Part of a small language model's weights.
Size: 21 layers, 6 heads of 64, MLP 1536 tanh GELU, vocabulary 4157, 39.1M parameters.
Architecture: LayerNorm before each block, tied embeddings.
Training: a variant of Muon for these matrices, 825M tokens.
MLP neurons of a small language model. Each row is named by its layer, matrix (down: output weights) and neuron, and shows model dimensions 0-95. Each number is 500 + 50 x the weight over its row's rms, rounded and kept within 0 to 999. Numbers have three digits each.
A block is one neuron, or neurons of one layer that tend to fire together. After each block is what it responds to, as a language model described it from the Wikipedia text at the highest values.

L14.down159:433476552446501471496584579534586546571487508459570441563463512506542454553502564433535503416468436557448453556516507428413518475506492539433540586506588456530498549531667427494430503623485481519427525485374524496540526509469491582460490543497502536562591447497569530479446478466555470578
L14.down327:449521405448429475498605468510543543497424454426493525470554447510482595522401561518476503514560593526485499421470514541538525543444497607505477535490440526628534557550635581484588476467448545553650481504382477512502527478517558508518597533386501477497604501563513498473480523503496442527
L14.down398:418413548551534478524531552512505473482447549430413469520547482579426442510529500581503489436518562528487457473438518461472492527432532593571438472558504499553564531541532513417490461546515497570423537563530422552482545544422491462459467503525407526555465452533519491526530545390393489509
L14.down468:514436458470474497453498521500599482425432443408606511404500436470540526498456396523405540418404508527540525587523479551491517555588489560475462507541458514451571504515494493464557518464439438418467467469503498431492472592474507447490464574506533531531603470494535472604488430469462462452
L14.down524:452506560510403514423510479504455450474456397473430458374509545497581417471537525452560497598502452581518515500491595502554451463441506497510500502416556442422486497576488438533516532458519614527508473426560494462549446505533596502516564543492460451536494521455510468544483532389522475507
L14.down660:523458506495553513527519569502474453520532456394498460558485470491503488511552569553515565533514479532558468465496541480519542527494432553462540437509517542503502550562526482563539562501466496477458431451619466372394494533527530568443558517531573539614493466481488515504446528494489519529
L14.down1274:409499524475448426454507504505508547499488493441495422468415413501409436458494527485476481484544476581543441434463477536508464514476472575422468493531491424506460599554533569508526459434564480478377492601645509467483494446474476548513438514507533529421460454507608496472490503419440541620
L14.down1436:525451516554538552479484522525491510514477469503502504528454481490489515502524500638516535442571474492499500461511492452520484464505381577596521443498439449468486390516371435517550562514452511457501531414459549459557512505561518439524572541468505516482502546404496463566471434562511445604
Final digits of numbers. Last digit of a multi-digit or decimal number, just before a unit, %, ) or table bar, as in 174.8'6'/km² infobox densities and stat tables; also sometimes mid-word pieces like unan'im'ous.

L9.down1437:543486502527407428536456482502531492532454512590418486495458475464464493544416520450430504429540466496464510542444582501554534541550494509488516487560549601486479448474551516505515560439540423518465528533438476513467479437516473439531548501590508536470515438429482534525536487529556478505
Table header first cell. First column-header word right after the opening pipe of a wiki table, such as Year, Award, Country, Team, plus infobox field names and some mid-word pieces.

L14.down8:564538447466442426480554487523503493497575517479583422545481507414552452501539536446504539475526444531460519466513574545496478422462468582514442474489499466487510466494516405526533542569411511502483519588566448479527410535514374502456546542512451617605517492543526459597559440536492458489
L14.down332:490423496471555441530488416402543498501487590503487560483500449491591502452401511583450486424603460523462524447531449411513444541440521533483489531504547397453489516512472406570529512505463486520588460382575566479461466541459473566482504575508516483523498479485479553573521522526414453492
L14.down356:474486481477504566492561391468424555424499505539412471469496527542497512518440479478533475558501457498519435514515473388463441482516548564574419381383551548560534563458492509513475439488522472489518338538543484523448492503539448528485515516533492434553606538481494484535370554506575525550
L14.down373:464507454446571532507475573493594513494426488542542411598492532433557580457390426471517491517440491546508517466527558410523484507461505493474542499347405492543504521482504508474423440512441417464628475491571617542567472566530553420451506473534557408421437455438513524532512528460527543550
L14.down694:511551493550456450467484482449540474440412481559485499485501440507496573527532565464493509574508477585579724517414449529490437479494523575506559509536565482515556498546535582555463456519553457405543517575573589513507474562491467502481459463572595517591548506484498529530504488508504475462
L14.down871:555555519511509507537517513512461446456478513520580493433483463594396414461522516427369520458463551462367458494451467526458452453462544534530467470427546502551540507551510450579482556481471452457581510518489539566457482545533498495556509529555503487509490546535483489475526565497547557415
L14.down882:430506413556481484621474487459514459486490492474504528432595555479556537468530599459555448405527459574438491447509542512507418403510484555431438463532476479497484427580482524461599481489533440456566489600550585535512483515510550490456535532556461483495493546474598547471497559481490438583
L14.down1269:438532538448568452468461523491531472562485505527513489478495433496419543519505586423542474440434556474432610490512494516425509467523537486512493504514385527535505423457535528580467557533583498462517508491530415492407430558488431511472471434517581435515565339522504480426541513490513488493
Possessive apostrophe. The apostrophe of a possessive 's after nouns like company, team, band or men; occasionally word-start pieces such as Br, Gr, dec.

L3.down3:506497455480427530506585531399506496575435463545550487475572499471416485383518504432465502477522447503405442473544451463446476435590501530476497463429520552427477587541594511515525540505445457548415476378529510542455419465493414520518408573453587552478516417503552543511494510486399517510
L3.down385:571496498566612541519363513489532430555552504514548535479482475485492486615507510525479525471467491479529536492463515476560473523449375527501524526480602510476413504551456517495476435492505541480471525490459556455443541633483384485443503512516460513491412509457553503506456507548494448558
L3.down491:453467437517436494462563557459551596551482379574576614493446541436551534473506424507501580398525504429554432565545394505494392549487523541580496513462496504392533561467391532531536500514494527536492559450552465468481507573463588560533408427454513566518496511539573503547491467526548545469
L3.down591:493437482522581414462517447527492510503517524531492452485516505457414525499523557430480530524505433447482402451470412447615482552529441436495491579402473516522497417493495515512498623523363495481480434412594458478453510490429465536529417540535485534555426496517614432510485553449546444477
L3.down1110:413539478456446597638519665448500583559458408465504560547441526513506482471510526529520573550552386486507493518502425498445540620560530519491466583505581583448493446518546483444516438581512421536533585546552496492533538461474492448551460501525452521628571501447548558479532501500445444494
L3.down1129:563441505415479467501491471582457496510496494582550598540461402473531524525551525512500637458601528567426515483457523506568526474492491413459527564488491467399560508543546553536598464462476450516525522509501476497518482468590525401437474506580453557462470575572560597540409454482441435480
L3.down1440:474473541544496519515499547512567550471514567576457528408513495563539578498482493505523516593437568538478536390503483560489474543478553421468583488516524507538499511599575474519535527460468536478475519475542506499588534463455477513595494541567503495552564629472551445466460414439542548532
L3.down1530:512542524492509438488534488547487518502547491474522488501497536420506529487518533477474476553555496584485494566478428380495530482517545497460532485528449560487512525476548449519624568549558498556400600511469516474542522483551567435586457471512473351462546521492457496511488513472594469515
Mid-word suffix continuations. Word-piece endings that complete a word begun by the previous token, often agent or role nouns, such as May-or, engine-er, invest-or, act-ress.

L3.down24:552459485491563461535493466481431417475452494511447530439522565558488531590499508472401442511506494519419572421555464472433455587554537434553509468469496539485482558455548444457536479508610385464571456536522483487497581436457465609445474567526493473510396455519506429400566500475549500521
L3.down66:510446576561552494523503475557540443513495479387495497471508464531475354505465465499455547441539536518453541453412531627525562523482445496545518487447515523479585479461457505495414521541593378520570518499566495518444565441397448495470449468443523456448580467461448519502487422517479501507
L3.down88:484541626488448548434567630408381556471519413470486495459506475439446519556578450556567507514507483512475545415471442476507567440487511534423579528484380487482518525505510501464550444448514551523493437460610554462452545481449477497420546498429543542467376499546553418489538425584464560595
L3.down255:603523492583489490534560469502527548542479558452550607547520504509493483533541558515435443514410455425486571417495494528557474455559408493530386497525517526458484478458446486514529483462506450587586480462536536522551367526424558533562517525485476510424582546513547372536510475531480562519
L3.down557:471571476579364511590494527496480399505451640494540412476572552546549462500518502577466450538567466514513492463483570583558538585418570478515543468489466478513500490524513473387469519431584479579485485447493500495578465446549421514504510507470571531511527444571521502508454483447586451481
L3.down595:528558545533543526466526530468541531459545447470509483507480573538489502509538326444493486533435500576483486546537558523516495598509494539530564453537413436464464579487486548467473524513453461510443454497506591462503511474363484565510475493496463444512495583503504560470630551392526485543
L3.down656:474499485497492620506621465466485423466530518462447472444539466532558503454477499475385500358433594518651483547525505514459503496585568509475437601517500534430533457568586501470403505407480536455451511503565640472426609492534489534466513467483467448523594490363542486440452417537532479494
L3.down981:541563553513440486568487445462608493530515495522412565461452446496399493485477555540517491519518513536534449580493504424579534530513578457485621465485616592491474503537468484489491537456503542493553516437605560506481443535530556485570487407541502525570590512545459536529461470537430405564
Coordinate hemisphere letters. The "N" after decimal-degree latitudes in coordinate strings (34.168889°N) and digits in coordinates or times; weakly, predictable word-ending pieces (press-ure, suic-ide, mans-ion).

L9.down608:414495467504465446507441509391599556469459636497426553396512462438463500498420522463457501371452480460518484536510490508471469462484557445560421506564496490524575561487480517379503464484515476466489365440450521507429499529462435440501542436510422477605460473440478548542509519484509414532
Word-opening fragments. Opening subword piece of a word split into several tokens, such as g(ifted), dis(ruption), dist(ance), young(er), Black(stone).

L14.down21:545430559508500468499532467423535507458520574370406407492468493397495512533485455502527437487528473592434497474553443583468509455505482417482485389534486478555514446504498496564527343529453514502479552519444455469505515634408507504487519443583498568645521512439476446461529537525512534544
L14.down47:462507511491518474525466550471549526444582438519546420559557584497442549485471508510497524562529425475489502640524530514499491491455505468528479515460426521514539539479542501447473521423448609466499522525466495505509506484517570498578498524470454483573501454530548547463531480571500500500
L14.down211:521451518472524489425550487539506488550453484478434516435558526529443464435446488517372537393417537546533537544444599533527433385532345404465521427541455577453513456503492539451564602478492593456461467508415544422505538467484474447506571461459491516507467476446478491436561527424513446485
L14.down1203:418499470607629550431463533406557434535586471506498471469481625561492480562457446629591560456487549471521442498489569483465545544462541489511491476434439519457527447617481533493509522589525535479421524485364523456494495495547484538476561498515576528522484458467537448466531487510480501493
L14.down1231:419492632519488460495548566483448428515519457495428582538475486494560458470496572512544449417514442488541455504520462377471357479522560532475487412567577491488521485525555514430450473542533449397469416593528506541485449491504557494529434550549488539543509468561570505516568498604489530481
L14.down1278:494426545517344484468621468447522445544497484507484516585447537492486476472487406527446473483407419559506571450492495589575511479500410494515532458572442459420482575378496565483545550420550451544434523492500475576463514385548394469470509491505509505564495485440461439524432585528502579439
L14.down1335:460411553540544529501509396576475565579477544473351528515523527535587457437535523437536483487588518456436534462439570587494572402469566461487565442451543419583579463515519509520503439570414507514510455490491511459502489497489546495532447453405514500503547521554559448487486505477525464501
L14.down1455:491490497412462475486539467485492534476481488499490486515524570577493536460586488497414505498558513505482432535530515534486500450492472471458540406576531505513466536502517517497439403527490584535564562505452516399506534521465459504461490347546461524535461400525513447484582556378507443476
Article "a" after copulas. The word "a", mostly the indefinite article after is, was, as, or appositive commas, e.g. "is a gospel singer", "Mike Sweeney, a detective"; also "a" opening words like awakened, avenge, Ajax.

L9.down1500:574578484467585473515548608429450480511597461417529495500398512413572434445473510508578474418479544486381435472469425438540515519503514521524513560481565425492490434533545487523541459476493421489452518536483529514565481490565423540502448586454484421467501560493498503498513547573527432455
Agent-noun word endings. Final suffix pieces that finish a multi-token word, mostly agent or plural nouns like vot-ers, Comment-ators, Vis-itor, Found-ation, often in table headers.

L3.down134:454481465540496591485445489503494511504461555550559442460429427535504506463632554442446484563578544537466535461508451490508652436486495513515484544477419417627493457441522451475445499486466442510507435511556647478455465512491440575512502465493504489490443506505488538462562552597452438504
L3.down249:551473397474487448514535565496430456468466577521576441493473544475522473567507546515577550456537460521531463455535574579490512500478409482522459453556474465440501438519584498467458458501588415467513464470438561502479452439378472484399538528465498505538520541517479501563431410483531508526
L3.down307:574547538508339452520497547524525427511399472548558418464431526578427543434416461444452469486473448530432512393425542518515445557476496487437531465553468568491477615450513411551479440476521568475514467488509446557529588484519522544534479515446601526476563549516616543497499473496459413480
L3.down437:538460492630510484454507519482586529481542499456505411559484450515485534520464498480496463480472607553531537442471451513465604550427441529513455487563511487472492574488513528497457483570572425522532580471498390539500454594461498542553507487566479491503496498407579393478488463502512459511
L3.down630:525548508501538579448525490526459434469524502415525534610449450440450501529486470446448533516444533453398595466461452487603475456476540475451485540458527470484439527386571534450541403489451491493526490536520466351465485501532461463443542550464561558505476455599540479516499492529516476568
L3.down708:583424494652458415498485513509514514483535487463559585501517432522483536472402429565444509570463541591501524525435467486501506577506529603483525529422469473435465590484454554525457467553452455460394504497446587512509504498478477461577453533517491492433428430425506556510537453388476447467
L3.down1315:548470483437412515535551568481468492550528496491557471588483507642474485494506401477472459428468514423439565514489536459493501363474432453528390412569479493469510538509557493594517454625581438494511537546593605508487428482508528561536543472572531581490529520485545557459484466557420494446
L3.down1369:505474520470496514447500564556531443500451422551486453530531542495569467508503498460528544509513513524414507464449513510558589499476580586476552462501409591521532535394478444450520484509488491547489526486469499476339614581449610431424473454523494508502494461479512475511448459433485455558
Field-label nouns in tables. Nouns that head labelled fields in infobox-style lists and tables, such as medal after Silver, details after Personal, and Official name.

L9.down1227:529443495546512510564436427485550439548471463480482544460507531474508555537446556526460516500536468474514577490466376433504550535463437489500425560395486428563490529512471518463586463482606478420586533482505550500551587479468473559537475544539411475492557501514575524396429483481496458515
Structured data field tokens. Digits, separators and pipes inside dense reference data: geo-coordinate strings (°N), ISBN/OCLC numbers, and Wikipedia table cells (| , No.).

L3.down50:532525464495515494535508551399563538476510509497552456540575454542621520497448415494488463528607466461529525544536490471449536506591544543445478564515484452468435455563574485525383546584426472554463561443568504549454559476431557519504496611441538530510622492481471513521641579530424543536
L3.down67:509406501497502463467487389551519591515437531480495543522410524505536465537479399407505516547498433446420541561542475503525490440556514497491479395469528386473528564398407638483514461503440524567514556505532498473431461469540517582522415535470447481612495516493500453487528484529436531426
L3.down104:446437409536411537561528428452556497538586403516526478499465509430416494497472533539513509546493425437481524468505507519519458463553541499450480542536488517472423348611471474485496525533542585495471528435447526557533484458641404571587457502499502484504458481558538482534523454549543404442
L3.down154:481457480503474516414503555543528419500539509483409388549499500469506489572483429387545500421496483526607509481505495550606500481522457419492446574537491531417481535465567458450567510457527423542479544533536537495596455493507594524570449544548488550503537603551552505436501443520582471472
L3.down367:391544441475433439566547498508537471475455503528516431477615528540425505489461503520450517477497507465524443588536510438542499537483476455532498502564452529487460606506436496484563521477565465496532418369472490501523483451496566411498543549500417559508487460529429527532552539509499455571
L3.down1035:460597450486451495468478534547561485398501500469454507505461517455507544560580511561537508501407602453426491505466523465605531391558528475555443565396523434492583524554497511465560506416416551524470500514402506497471481449529472524519494456445466511509458496500557429511451527502501552462
L3.down1170:532428413543474503436510543458516512564457527540454569531465521488580543470481480469498492514499556505565566564454605532481516565517487521463578513471563394555555571564493534484498477525484441483542534539519499376370510478434539536485476512419531476571495492510477473515460468426567472437
L3.down1248:477436484489417502550568491562584550472464577459527505538515555425515575584473509404468524505512551515482552530472559550500490590497537442534532500474513522469443542555430497561501559459456501510490567472502573511454478508550547371603514537518426605487576533558552464496471555495490413487
Mid-word "in" fragments. Short vowel-led word pieces, mostly "in" and sometimes "o", inside longer words such as clinical, opinion, javelin, or after "(".

L3.down29:482391520459364487512505505517548497549477600596564396550551429512490486480474454400465511462550561498418531464525515485483528492558565439486538571444585465546539514490483524486479484531480384488507470400498543493446503467597503529487553575512446483488517444399501531553564395483456476415
L3.down149:495517541524570499568462448449470495462526409567530495539491527554421491493538485549515557455561488572567522355473551490516458531429531472372518512545474493549603364549475620530590463523409604510437550480492511569425515477540448514467576438519473452461539507496419589452584495495514409473
L3.down195:545516482474487484509497531475445514540425487432511516467488427615447532569489506535474457575533500493436480547503457577484439452504478467465485494451507539429491418531472343577372542539455384458497598484465482519444595598466496466529428558519466469477530487543527523519427602370534495520
L3.down250:478500488562483474511431601466481563427591425450546496535469460645450505491491476560518477547433551507563500518510536443545457481423548349476428514515535441447440546639496498484482446513449491512560427440427522449469565548451465524505540531503539496510486504423533498515507522518491473478
L3.down454:466436518556492582512501512480489576474544515503562532542377524552524478486437517568492492412530499569527495491545546481439553609439442462467518460503541532449499432611499573412595502523417470517448465509540489463477431482420511552546516576395533588589597580485534507492486516504486527550
L3.down484:487498548503401504441561521409515522414494453473474461501535565400513450518489488504578445503564579440404500488516473442553493542516535553526506452452490525477461428533633414496461436499422504458476506509410502509453502465398512521583526479535525510556495481497550514452445528399516521492
L3.down1226:551405557554528571418475553427513463491488574518489557609554520411476500589434432452472522499595540586537487547467452578466514438481479554556586464532601494522578395563484531522377509484536555462519427453556532529427570506426520491472526375507458538576566534545522446509479495472604480483
L3.down1309:403455524514515555473539560437544454440519530483415571459512528463477459400595589460515494564454524538463532404523563518462555543558520411477536479523442510576529543473508495551538533478499505536511552548449497511553483450448492483472480492566507530492446541598524611514522459444470436449
Pronouns and clause openers. Pronouns and clause-linking words that begin a new clause, mostly "it"/"It" after a sentence break, "who" after a noun, and "him", "them", "while", "before".

L14.down105:485414474429610522433505506484461418403474529450477494468494458434433548453470531550422481481468453490499582525459509509517460535494531512493552529490473603527500428524579512447507528526496463498539487458427508446490537507566500524528516469480536449477436463513515496479579528563476543475
L14.down469:514472452498523481468435522462481487551481484563629500499398498400511459597526444482470445457508518449507483569571487515451527462477543391536560513545510471599528477467450556590536425461436462466511464457478522441465411500492519532506503610451556515478451490470485536534451501528536524607
L14.down495:514536471501524488501421424436557503510490502499512548472432524535427489483427540539436506517447464425459428389474503493551520566456515486514532481488569543482485467473562462461430583592465554497465535557546556657541553569518500422501539477460521562537531528521543359471452472621529404494
L14.down496:461504522429545501443567497498421488473463418515477469434436616483457554499465470392559485480464481499553498506534519552451452515495574500429503473500469631512529485597486538462466584488512492537494445516494422493556483464521593455483562593441536485488509419521495385471445470474504493568
L14.down528:525425557452503485527471487512548445513548467574533471500443538559467503615508574443482533551423466535403495513441463523450549474360533540476483568496518449535499456528467489501495554422513525460520545559433483487539511520512450559525543526437561452469447680568566516475585472557517597360
L14.down1223:455475505547456472479517478494449546381491511456532433343548439514538414499525653520436452407494482489470517499521445440601560440516548495459467524558505457621564475511621471494387506570439533465493427539558562510483480483534413576457507484575499533513468470487602476561557547476437516442
L14.down1329:457520439427522446485516420533488503455508509487569497539489457586445528493537519518447506515502370457519504488458482519540485571528531455462423467523530470512433493476492505462572430541469450458594475470496466479546529493481499497537473417466490465494482402479497443524608503559493401532
L14.down1431:495516446459487561480558537394541420512563467541481499532493502517480494468479565507462425555490520497460460546553462479543519472499568585497506520562535480571511625546550515552428412494491507566447586576501463491423539585526496484487516579480350538578602417484521491444515538531505581535
Mid-word stem fragments. Short word-piece fragments inside a longer word, after its opening piece and before a suffix like -y, -ed, -ation, as in the·rap·y, calc·ul·ated, canc·ell·ation.

L9.down513:559478430526486546621549547515510503582509533356462563580471488516464595548364573511376461483503566496495414529529563566439469519490513523562492537461550589474477504450574546499513550475435437499485472464452448503530497548589363491575477568459502616498508458481554472540493432521502464574
Clause-opening function words. Words that open a new clause, mostly relative that/which after a noun or comma, sentence-initial There/This/It, and to.

L14.down17:423403447555462502517525421461472493483490570451647462522512511534536630459549521444498527472378478563506473527488432504455507532508578519550537563536568567464413568471516520481556461453503385547503520510401457467517547494478533504432535574443462549406451445501430469468496492400485526442
L14.down26:429568450470587583558511487427528624499560525450491510573574489404526512564523531551510488500522514513584442439478330489434408481476463473511462549424453548470519527504497428400528568444425511474464520452456496580435520498477530513506468516433454478474501532523482498409482551566610534558
L14.down886:497413479491448493606558515530455497551419487498562574476581454547480502504424497440504496480463574381466430428629491599463566449510518477560470481516459573519529486439518487485490569510399513457526484517495486538421482548589512473546462489534461515468450530432503496478481534474523551458
L14.down905:449461491451519571569423506438402492593464446520552492436516510529509484446541473592487558384561452435427493537487509551464428509510531538481564430540498549502528542436494546478506441478458598521523515531550486550591498528524426581573474519524578523498503508428527532495559523514466586469
L14.down999:450506510507499519550328571518506489554517492474591581424530497493472478496515473481555435480517475429446463541545490508439593527406541562433463515485525434542418524558520470520504499548405441447548522482532480540560457611538542513536512495643473480442501498435557539521523445452538504517
L14.down1270:549347560439507499502458580415496396628496508549490489474475547384504480495409504466523480481506517430590448455499528528557497459424439505598510547369459572471548431543488563546480501549419494434449441539501433549459489461511400583511583393457438460463446462450530524479454490548518569501
L14.down1281:452413470532428458482522565459567479502555397520460501458471561520505432495478515473572461482455503413553574464495563501567532581522491497491480457514503556505540550547444478439435504498366552539454513426513403535565526457496479463448549496429505566422525565488374526464485432480572506557
L14.down1339:528482446470466520505482449446443363615477496473562417542459450532501442474421545505495536531375504474471519429500485600440487505528476480480386457538429482464414502463595395551549619532420441537470543522451561579421461499613539473514396483507478529495369591486483373532454481460539532471
Relative pronouns and subjects. Fires on clause-opening subject words, mainly relative pronouns after a noun (that, which, who) and sentence-initial it or an, usually just before a verb such as was or is.

L9.down1075:472476471437507559525479586476539535452542490439506543440527524487381487569497513522467551468517445443515537476556459554536602391526515545476467454545507575500476471517474538394481537428521482477403456433509515517462394575493470512522519506587509421495511512538528620479514456571459431451
Word start after determiner. First token of a noun or number right after the or a, often a split-off piece like a(xles), a(uthors), a(ria), or one, two, three.

L9.down701:486466497551414510503463459440500524460458491421536538501463469534530499465466568409513480441547510434486513500514480573497378505536545562504408484503583442476503516453490569536395526454580448466455470495575468516513488485513504508439465447469469498502516438528474450510481558550492552455
Mid-word fragment tokens. Short inner fragments of longer words that must continue, e.g. conc-er-ts, phil-os-ophy, Pr-in-cess, w-inn-ers, plus word starts like recogn, and occasional "(" before units.

L3.down190:458442540515442563451491544440504548431548526448609475502517522529421526523475448505533566579526470353450533515406584552492411511581452577494617499491503424552485501504548525488538474547468524564554424514440540598479505562458516430468525565502573537520475519593552458606531523575554492503
L3.down293:469555385462533511426463520462469463567481527417498448442483436496473532511569462511503494449477446518465423469575485566549459537548496471586493551521538506461491489490487536528520546472473382437400465495527409444498529509440491502547543434501527568509481538549515541539433421494539461549
L3.down706:410488517441492421470531484465553517536535556497516485533603457494547470510442455510413467445387564473536498537574505492505474473602529556484464553497528481464542519450509430505466526449529422513537550424541505506441518490489503485490465503383432439494451440492453559497529466433541463528
L3.down765:432515475561505509567498462551536546572477527486463521512489466527423495556497440466589466505557521417453516520519468552473509461546493428474483490499490570512496485510606494463467579555527479523483532422464467585443522495489476512495482494457380519468585480393417482563567416496467554468
L3.down931:559516461490470497488536442478531419401463474516458519518434588448362452561479482500522474439450583601503569444492470531424548548472406429500535516573531523470566456558568540560506521439536439542520523411476485520500478479491450554464521479614553474391542563483539402510511597560500490517
L3.down979:623496441541571551535475501497417521502551511504478463523568497450488458481521482492553401440553496454490492557417494574527549497529449512572465591499465506403480520415535449537466505478537482491591442574489465490479561436593405508391495490476569510602539452463429568543511488407489395557
L3.down1456:592579469473464520531496525565539499479484499457520442558513526469355494519499511490513525477458505436426453479626467541533555518418563494600515476476409396410508542434570471520565536536494473510534483597454548485520412474518500507532493544523474534480517562425570489556494557414403459458
L3.down1521:568539537519565514472560540494556480505537503515496381474596418501471461614420493500480455516520496491501512470485523531417487545510475473525514410514534489531546531467532519428636488415524613437455435501560472514497531541455460578491523595481556492554473518521425510560553499415549532487
Ambiguous word-start pieces. Tokens that look like whole words but begin a longer word, mostly red- in reduce, reduction and rediscovered, plus Wood(lands) and (Xen)os(aga).

L14.down333:423478501494498496399496562554496499480388450406562496402411482489509588515573510451485532522479460543539486514519467418532468408447518507490454507516501552542534481529518380503459473404558537512416478512583501425440576510377480591527470560504497543469370528546591435557592387480389483476
L14.down413:425472448472556446532492499442482562424527498479568473450554520585460501413473515570433495467404449462546507459526580522552481385469505414498438502454491430546459567467563560470522522415505541467598497560518491493574491533426493612349542540481519495509458536405420531562521517485467511576
L14.down980:455497472505494418529447477490521504617540468608499472555546492450436513567470516487563532450552462439447481470542481516513385464426520590514474372488551627499554487544524414548552545591452400503459499506510477561506600477566516548461461598445521515474488472519424531518398522498415515465
L14.down1048:518473519502462472432543496453514470446437499441413506475492503462459540454452461617465398551621548482532491561508506509495522528487608468477402562379554428464417585483449466496482492493437469526409513519516601486513566569443538507515492545468512558476487420429481452486520390500467477477
L14.down1056:517410578454539556494590502432453513491551541411465489499506449527534499466494430433483492425543489463547570514497456490461486480540498471501481595442472462452425534422455454458579424446488497549471583538505508573502466479468555490411533489486449493477546511541490534472448519471397597517
L14.down1059:503479516405458537577572516506603463474527528519509436473460536495484518469519588501529505540468433486585468531517467465502488439393545484509426481499453502498433475416444511426482503549495597517572489573577529466506503417464496489460543556485518414559525529567440409527524487497300596498
L14.down1397:523524504472545523501463573439450490476482434474452455608496503547461472510475470588585515488430471452399377346351513466562454526479468508507527525555471486467519554482587526525618560476502464538613478545683444460535432505521461574374576569585510517517427481493524527467507515502518523556
L14.down1522:482513453468478460497515487476466489490469400503418457480542435469548493388505429545513473539447499444470532544510409512416492555576487452431430495521448519516448446551499516486452525421515481553599549513532458438488473490534448462605605422460448436577533559527540512515474510561384534482
Mid-word syllable pieces. Short inner syllable pieces that continue a split word, often vowel+l/n, such as in (binomial, cabin), il (pilot), Pal (Palace, Palaemonidae).

L3.down26:555430448486533480539570585363524466438525632397364501508510506434462454530371544531532433471453534479482429563427503520559475539582608494522569475561469406577472472423532475400541464547488517461532499551542416482555498509533521464501457503470531548583577471476555466525569528461453459590
L3.down227:558502491477461539423513536520530466463504510441528490496483499551459499522560506502442542468490395537561506623457437438461483574584624494561433507512515547567548444498480512503493552510487501353470512483561529521475444446501510467563530579516464458496628565464591558423528535526524427460
L3.down473:504467539445467502494553460394480457482508607513451535475553522470475431408511411466451439514513450454486541506531402471486537500560502531563479424546523430515551557499456434614443432465496462505490471549435473555481517498561546533397679498549578470656495486559467469488498444499480502428
L3.down815:529446518424420445447470562528583532495476509428494531616505551582534491557557470455497479450474562582551573547564510552452517478535602453423483489517435551498516501533418523539514434506453461525555634466554529439497587505601544477510522409515518502477516478472587370532489508539441534494
L3.down850:528451442526408484498527504501597574473504529458601539472551466527488487555497455534576554451494442419459549489521461484471513578518493492475452500607450579486487465468524499472487504450498424477517476472479507379504552515496429419513543515566588390561576484469588510550430486498545568419
L3.down869:456465536568564531552466452556477512513477473541521459425446557549483549519531511567490482480493528494512571471490449463524537519487500527594451448485482479532578501547434488541463472498518417473551481532460526483448491418457460504542448490465503434537625583495475433515468523490441492503
L3.down1063:439443553553434462458515649414497502535508537487495460509470428545454501528476519514479538470494431416573506475487416493486426530478532475549477528441546575524552476474435531411544527559453473506518473617521465440427538510476531576493404563459547600482442513538601511479482558457433402582
L3.down1238:484509489493468500498614557540466506477594532402486606514573406479422553528432418598474511487490482531582439529554436522487357490582543567582451522582494556509568472560480553486540444537536542456440483463512504459550500490505591492490539623424476587461555543512498568490458449578454419471
Letter A in names. Capital A starting a word piece or inside an acronym in proper names of organizations, places and people, e.g. New A-ge, NCA-A, A-jax, RAux-A-F; occasionally other mid-word fragments in such names (Pre-mier, Orche-st-ra).